From a checkpoint of a small transformer trained on Wikipedia.
Size: 14 layers, width 320, 5 heads of 64, MLP 1280 GELU, vocabulary 16384, 22.5M parameters.
Architecture: LayerNorm before each block, tied embeddings, ALiBi.
Training: a variant of Muon for these matrices, 1312M tokens, 5005 steps.
MLP neurons of a small language model. Each row is named by its layer, matrix (down: output weights) and neuron, and shows model dimensions 48-143. Each number is 500 + 25 x the weight over its row's rms, rounded and kept within 0 to 999. Numbers have three digits each.
After each neuron's rows is what it responds to, as a language model described it from the Wikipedia text at the highest values.

L8.down896:512536479518529490478502520520513557472517478512458490507483491480498458518516523547515494505523522482503492524483506490506522524519500514502486485481495458498474514487492521508516488528535478501510522514499462524523518509558492480554497470500493503485512504505488493521495497473529467479
Description: Year digits and city names

L5.down1265:531478520495487481540482473525537503439481496539537487522454526537511525512483522547535543536524483450465493473491540501513508507500495516481506510482509521517495507492515498525502494499512492518485511515500487493488523468516525530520503466472497526489507468516472450474487483517510464460
Description: Year century digit

L8.down255:547498500527544470491490530495499513493525478483534480492506537461472493505525457522446499512494534537494493505512518490471530487503535500537500471527465516510557490520495477443510474489516503494485513504464532503472483476506443435478518522532496497455504509437450495495500531500507518502
Description: Post-verb function words

L4.down490:460476514485468485525535510483534530513514488517541450534522499506511472503488502516482530495484497446515510498478428505479521478509489481459490453506501501505487524509485508485504515491500505505511502573502456474503508457459465520530519451476505507514514524529504514489488537478513515441
Description: Century digit in years

L8.down425:558471521517501499531478487549507526487554496513493517478495525496496513515506463542491476488492520506484483514508533511525457491498521506423505455497472520491494474489472505438480510524470496496504498529466516497492506501533476523496510490496485478480480444540575528468497490474552499479
Description: Verb after biographical subject

L4.down97:461487494502508460497581486490486480498476515453480557485513514520481558463467506505498452456498515457502556509506523517486442527512490481534517543471522507496482503489484504519571500520516513530502496499476502486484472524509511511501470502467531517503475498504480551492497495485509478503
Description: Biography referents, table fragments